{"num_hidden_layers": 10, "hidden_size": 512, "num_attention_heads": 6, "num_key_value_heads": 6, "head_dim": 128, "intermediate_size": 1536, "vocab_size": 27272, "hidden_act": "tanh_gelu", "norm": "layernorm", "norm_place": "pre", "norm_eps": 1e-06, "positions": "learned", "qk_norm": false, "attn_scale": 0.0884, "bias": "all", "tie_word_embeddings": true, "parallel_block": false, "init": "normal", "init_std_qkv": 0.014, "init_std_o": 0.00313, "init_std_up": 0.014, "init_std_down": 0.00313, "init_out_by_depth": true, "optimizer": "muon_variant", "learning_rate": 0.00727, "lr_mult_down": 2.0, "beta1": 0.95, "lr_head": 0.00618, "max_grad_norm": 2.0, "warmup_steps": 200, "schedule": "wsd", "decay_fraction": 0.375, "decay_shape": "sqrt", "final_lr_fraction": 0.0, "batch_tokens": 65536, "max_seq_len": 2048, "doc_mask": false, "train_tokens": 577600000, "max_steps": 8814, "dataset": "wikipedia_en"}
MLP neurons of a small language model. Each row is named by its layer, matrix (up: input weights) and neuron, and shows model dimensions 224-351. Each number is 128 + 32 x the weight over its row's rms, rounded and kept within 0 to 255. Numbers have three digits each.
After each neuron's rows, "fires after" lists the tokens most often just before its 100 highest values on Wikipedia text that the model never trained on.

L5.up1517:119133154070140126131109172143141139075079108112110111117136130060090128178094101152090127108150152109187183161145092118094108112145104090137140132134126111077162138046098108078069169086147127154131160160127149235100167093181147145133121122208127095124090113094119160119087151102104134169103097148141099125131176203122102128132154218132144104151160140181137153129089121132149063143114
fires after: ".", " ("

L5.up279:158125157173092149163126196156119124173114176129130127088107134109173130137107156150098065074109093125152161130164127157149156110120117134075082115095188150125092119161125157115170109175121099147110166133095107218141147070137130153052124111111163175092132159135176116105101129164113055128073132148156146129191116118177040134144103150133131138160103137091092134089158134132137179151135
fires after: "\n", "| ", "018", "18", "- "

L5.up1460:109111099131126180178126129155092177131129098143177095131132148136108084179104117115157100115149124117138133133156152126143160125143126132123085115159137090134093157087131125178110100143155074170130176078134090170137168131130112099159078090139054119098146085110156148134080170072103132154132053142163186160118121107118133144083148135145179135140102056098099148107099106145119169157118
fires after: "2", "1", "0", " Pr", " | "

L5.up1265:076189131115084066086153149146100132134081133046185172199190067134146170144206134100099176164172092110133094131140159116077088151081165142115100109139103162136142115126136128164167125117130149120087093163106157108139132113134147206162069142164125154129166061113112118057140100168112181125102082124064090150120129120107179126100141170129138119082154140105111112154121105097168190125118
fires after: ".", "\"", "\n\n", "\"."

L5.up423:092146136107098151156110126131092165173104105076134119113056126107148121127099163125121135083186119132119154128133076124088093154116117113083118116122145167153144107110051117125111094131148113144136176129100113171168092149125124080103173110149167118102105081123141126144083154116104061114121102141128142193176071093152128122159103133166053195163150083111133181102149161127138132121115
fires after: "\n", "| ", "- ", "018", ", "

L2.up856:035156144119136115105108119088131103134149132141117137144102104198113220123105144094161153148084112111172111106176157145148137132083131125158122111118129096131126122088138157118164126163128130109121155144156150135123183146068071137113116116081155163109100159188122103138167110090138142125088129134144111076125066151112082115156085140089134148091135166178079149125151083143176149149131
fires after: " | ", ".", "1", "6", "5"

L5.up346:098158131165197143143101083171095168068108107101099110129130087102117107160107107152151093126142123093074142141153172137152162087101136132160108123119150169099109068154098181140183157127098126126104134148121124167111178117108143143138152142129107123152162119122113180177164194046163129138129116093127125173138140095119127069102155129077173114130059094093133143143106080081125139149123
fires after: "0", "1", " | ", " |  |", " |", "; "

L5.up1350:081175119107109139123128183149125065127100151130141111142134139141112170160190100116167125154151098089140158146171121134108134118068170158131083103114104121098096099097129127146123137137111136145122139154106193144174138135082123061127150114118118177229120146125166158127076140105202143140084142113121110150114103132126172073108101114129152139137082110212101117107111085145140100124184
fires after: " | ", "0", " | – | –", " | | | |", "1", "12"

L5.up736:128132110133166114142178075148136166130070211132126143110164080106113255096112160096096182130120113118124066125104060160176198106126134101130098117167132139116137147142130098177102052117132183161141134162114132099178125146118199152154155144150151089129113165159106155148141143152066168068130154134131156138162146183146109105129200142123140130146147147165098083104121154094152116142136
fires after: " | ", " (", ",", "g", "inc", "; "

L5.up1490:127179149117156131160177079092146178176097137167157141120113102136143140163142121141130096150192101134190132150082129088086115094129140130189120175129156144135084092115101099097129152112085122057102140173147130107136129143136141102062114155122117142133095073102105118128089187098131159109161060104088114141119120191129161156160237162082098060149104177135101077055118154106100147114102
fires after: " | ", "0", "1", "; ", "2", "'s"

L7.up827:111066134126081101153076183119145143145180110119127142138159093116092090062140123151153153170143166126139092108097151093152140187157135128057155166088126192159151130109189127124109138131121101116067111142194118088140126174163215147122140150143086205146128128151109109081233162111172164142119129180149168113175092143087131157111111143179159093163127141171123091106157088127163101144128
fires after: "–", " (", " | ", ", ", " in ", "In "

L5.up252:086141166134130147099138147120082160115145175149099114141120076148096107097175128093130129151128068120166097175147202145156105091138123154133067107131151185072098160109117096141074115125115138132142118167128149077154162179125099092095179130171145097108117105174142123149124157074116145127113105124173138134105172082063152138109106144173159144097100151146152166149114072138166124154060
fires after: " | ", " |", " |  |  |", " |  |", "5", ":"

L7.up1119:104161098189155159098103140094125129113104103140131104155137114147171208134134159151077135089133107177143106169144093094132141028113105169161075129132092156135110074152128112182128121127136209169112122056144115147141162091184118125149044101137100158094071147090122147084127057135123094154154130142117149107154126135133120099140193085159081107099159172037151147100111101163112201122174
fires after: " | ", " sq mi (", " in (", " |  | −", " (", " m) | "

L7.up147:056113128122152173166146087095195118192108144185070106138096073133135156162131137142142105159126114147130135137090140125175130125119119089147109170101109130135221148136166147095142106160145171142084066108122169101202203151161167135129105137126152177140092121127080106132046111119135141133053093103097130128036199058143169165165123140091058159098129128174109134119152104140126149124151
fires after: " | ", ":", ".", " role"

L2.up1403:155133156175134199116190126137162160020088165096112078111189146167104162122161130151136056098119183139201114135182141147105128117149127138137144196146105146139115112086115148117144145131135157136157122129141085175031107169155104082125084101137118143133159199161069146157153097047095165150105121201143083115150125069107091137154122164088119157096060081106103087151107173137128149153192
fires after: " | ", "1", ",", "; ", "2"

L7.up764:105135133104157098114137158169166106104152180150221116174095159116135112136088150180126105158100111167171098145186129066044129184137107095197118139097092105106151108114132111107166119185162127085120061129158092135170122126097112125091051101212147150141142132132143102180114114154169107123095157121131167144092202107141146171126109110110097165123129146136107105081189107074134164147132
fires after: "1", "2", " |", "3", " |  |", "=="

L7.up702:132084159146127152098155182128155101133151071122174119233140113123149218101189135109090092102199131127067153125149137187116151131100095108122093068092158085142168148140127184179130144103166091180151125174163200160079116087159172127139132097101152128099113211084140147112090160162115166113087150146099111087152166056089118143146093109081114127122208112118156140074149132094141207178087
fires after: "\n", "- ", "| ", "–", "3", "ilip"

L2.up837:069117186138130124178111166155108110071190189132090158097139118105158106115141128121147112145111132121174171121138172044118191149125100111121134097133150156079147130083159110110096076138141178127127159147127112128153061150158137096105200139108154113083133138173076101152196176087148139068103168171146166127156165177102116132086121127146133128117126127130199071117101138163104138071169
fires after: "\n", " |"

L2.up1381:100108133152164114091104118126074088158192191144120086125148128084123140112115133151145111179140108174126100078152107106121192109144146095162126089129142165121094120180126118100121157106167108094140129136164165115101143179090116155046150093159105110165148114111095189142128139182128117109106140091131085147159123175171098132199129147121081127153167172163096144131148066156157112144123
fires after: " | ", "0", "1", "2"

L2.up1179:096190144107147143109148110117220098117142160145108100110149076132121117081132194078121122201168126140137198135139111140185120142089182114094094140070169115133123164139160098195101101105114119123128144094090120115153134164072146141129123155115140148151110150149192111177125119128135116165117154113105129062093100132101159153127074131158112127152141128164146120140115136124099136160119
fires after: ".", "f", " .", "m", "1"

L5.up1007:163098119132134124128152123150140117160102093123150157115125122165130145098138140138150117122157146145133147123121109175111109166076157120152157113118162109102131150142123115098186126097099149155086133098147078168128138156144195123176071147142145125160080105148118169134137103109090120133162111098167154084129176150105154149069094163137176096147170169081157151145121092095153099173087
fires after: "."

L2.up141:110134122102112116113133120132098115121170124053158077185181084136118144143106153116177101135148166127154091116146132128105025179145111143085139163138119163125190184147160132045147169138154131114184123131132176107110158192128168111138123100155101134107178098126151069131156099094149126099159096113114092091208119139104160114119152173119146073075116169091120102112163154097149192136135
fires after: "1", "2", "–"

L7.up449:117103120164131108109178086141123120127108056170105092158117102114200173150156097095139082131117163124161116119148133194059175109135148128189103131150132134126171130128162132105159096126131183130154153106140089110110127198119144106136194136140094136178123086115175100183161127074170107120100144152144157080106153162144177093056126186125158113132177193112140100092146107165139098132112
fires after: ".", "^{"

L5.up742:184106167121162118111150104110149155086143098100155092132171119141157196143136181149112137137157089152189138162095120194082204152062139095158116115106130148148132134118118192116121086056095162124106057085145090153125150170101126060142057185068088095123060159131158091212173136140126117106124046066129134099073060118123142097079097133124135171125193160123109089164127138136155152167127
fires after: ".", " .", ",", "0"

L5.up493:185091168128133081162143095140147114124112107088077181134146081140152211109157102162078177191167116153189135099131153118154150130108159162117113102135128144146154139119133075152141089138125162113138161105113123093108126140131138083135151113099110098136132108108106201111085100151068095135115102162116101075092168116139104149137092121135109078145116142121127153167139130196157214096117
fires after: " | ", "0", "; ", "1", "."

L7.up208:165108116147064085104124095144062088130125092130103090100150129147138063133134129090167099118073154156132126157129082133118105117169097165166132092129098142140126146176154103108158121134153161225083077161171087170161149153110142106119123139143115151087244092118127132173129129072121159148115130121141159135139124144119092068174083107087137090130089152077142139097169124055157167149149
fires after: "1", "0", "2", "5", "7", " Coach"

L2.up900:128155141115161088175141109150122129154101165120115092089125111187134169121167132156107125121150154074120137105161165125115119170087104147134137120139100125102076155158124181044109141170174137152147102175125149172139136100106152104078205087114163147083188188119119090102128148154140127107123135129139105151165104085132148113144118120131160171142100125136184137089120137150124182119195
fires after: "\n", "\n\n"

L2.up125:125109119077141149150133105068118095116088137172157148132114112085093109086113079193098156122129173168111083138127131083096168168109089078192162143179124150092132143136117064141172120133174128135140113154124128108152164127063133129098095066147110138172151105104197116187109116124173127190140147168116103126132129144142110111118102146155153162126105146081126176148194105173194126077107
fires after: "2", "1"

L5.up1394:167085159113081150136147111083112110112125099128136114136173134151106179141117119051107090163142108132166098189137129203121177124110122110168202107135155126107095130115147157106083148135132108078081106152058121124173167092125134188162094102116084079097146164146161112167160112074108119174133084119099166044062200098113132173150110114119151156098132141091147066154104074089084174117104
fires after: ":", "-", ",", " ISBN ", "0"

L2.up437:122114156099144110128160128148097114128146173055126075105052100142128114132137144190108092114178169084132074050159092078090190096165182134144120108133128175088130157153111070084077137133124146170124165097173117160120103156161189090152108095124189102116181166119101180145141099095116149117096166118243126142146098169144125088165115108155135134101142150168120123130109107174132160081077
fires after: "2", "\n", "\n\n"

L7.up517:157167129112125114155145154108153158146108088185080099157114103151108153145109102100127040161128152094149079193161109080079153094093195195141103116165148135151111118148165134112125104130095163102168100130099130134095147176117106091145103169101150143158093144128108120176184117131124126129108180131141189127141155170123153094119139133150136044155148132133129125154135132154124195133113
fires after: "."

L2.up430:130103159110110121109133166105060131189112111054112080126138098177160126148147195136125120161147138140113114116138097119111108126082084118168100113126154147088135144120124128103106135105159135075059119088145116102116135132120123160098097111151148157123139164099157126143111097137185128106147111108177126151148094144141065113079103138158113132142146166121080103155145178156154188113152
fires after: "2", ".", "6", "1", "5", "0"

L7.up448:118085133154136141167102066141150117158178130118099056191212073196151111153107109137157116137151157185152099117123152155110121102142159135088087164148083131149083199141158215088097110067128100157098104029108072196171150116112107106134164117121128130133138125141186068164110115126148121103173090138071147161085164111134147083096146137125198145089127126112163092167121194144097134095158
fires after: ".", ",", " "

L7.up466:069191097165150113088186151102116118172156103133104100109125158145160084094145143099136158178111143110102120100124119146158137167175046136132073092141172140064196186188120155096083100131145145155131125119117105086140128110092123125098143141142117141114133113067094087159146151097115127148154123160100094116160156118107145137129174170139106130109068112117126117175179095121114134139133
fires after: "2", "3", "4", "1", "6", "5"

L5.up238:192103117128129164181127136114158156129119150074126115111097146171132185132105059146069137135179162156117126199138128151170182157135172115209126100167192118093114138131068134154133157123132147134113181180097112088136142157110142133102118126105162108111130112107120140102158159164085122157156059095129104158144214171113142094146107087145160153160089151129122079158142094142134155150122
fires after: " | ", " (", "2", "0", "1", "43"

L5.up690:094141151115151118108135164192100126089048130147115140150117098139066166130148145082131127210151144085057209141125128078052173073083222114107109099194109172117102085144106144120147074102122092141144125160118160124086147118173136176134157137172100186149085109171158154066086097121116123126136126113142054158144105101095160117097097135126106134134137130065180124099116122087164135119128
fires after: ".", "\".", "s.", "\"", ")."

L7.up1153:138139089107089084134090161135156096133062119173120141138090069154108196084147093101090169169093143134201149133174116130129120171102088145143125139115144171109154091137102153097120078126156108135087142204134091141108171110160052080128049107173104129099099089144123135170133121140133155101064082098128171180041132105148123125133104155125148132075140121198159091134170086169137086117159
fires after: ":", ".", " | Upload"

L2.up1286:128091149101136125079150200132171109105090091058065129142119126151140150126070126144101143129155154153194129165151196157157106073072172170149157099152147138059171077127155151128099103117161174113128219159141109119124132139143201148133105102126178098108112129133135109105090105119115174105154103110174158080153136148116170152184140148191148156059136127121173188116172138112141151111138
fires after: " | ", ",", " (", ".", "\n"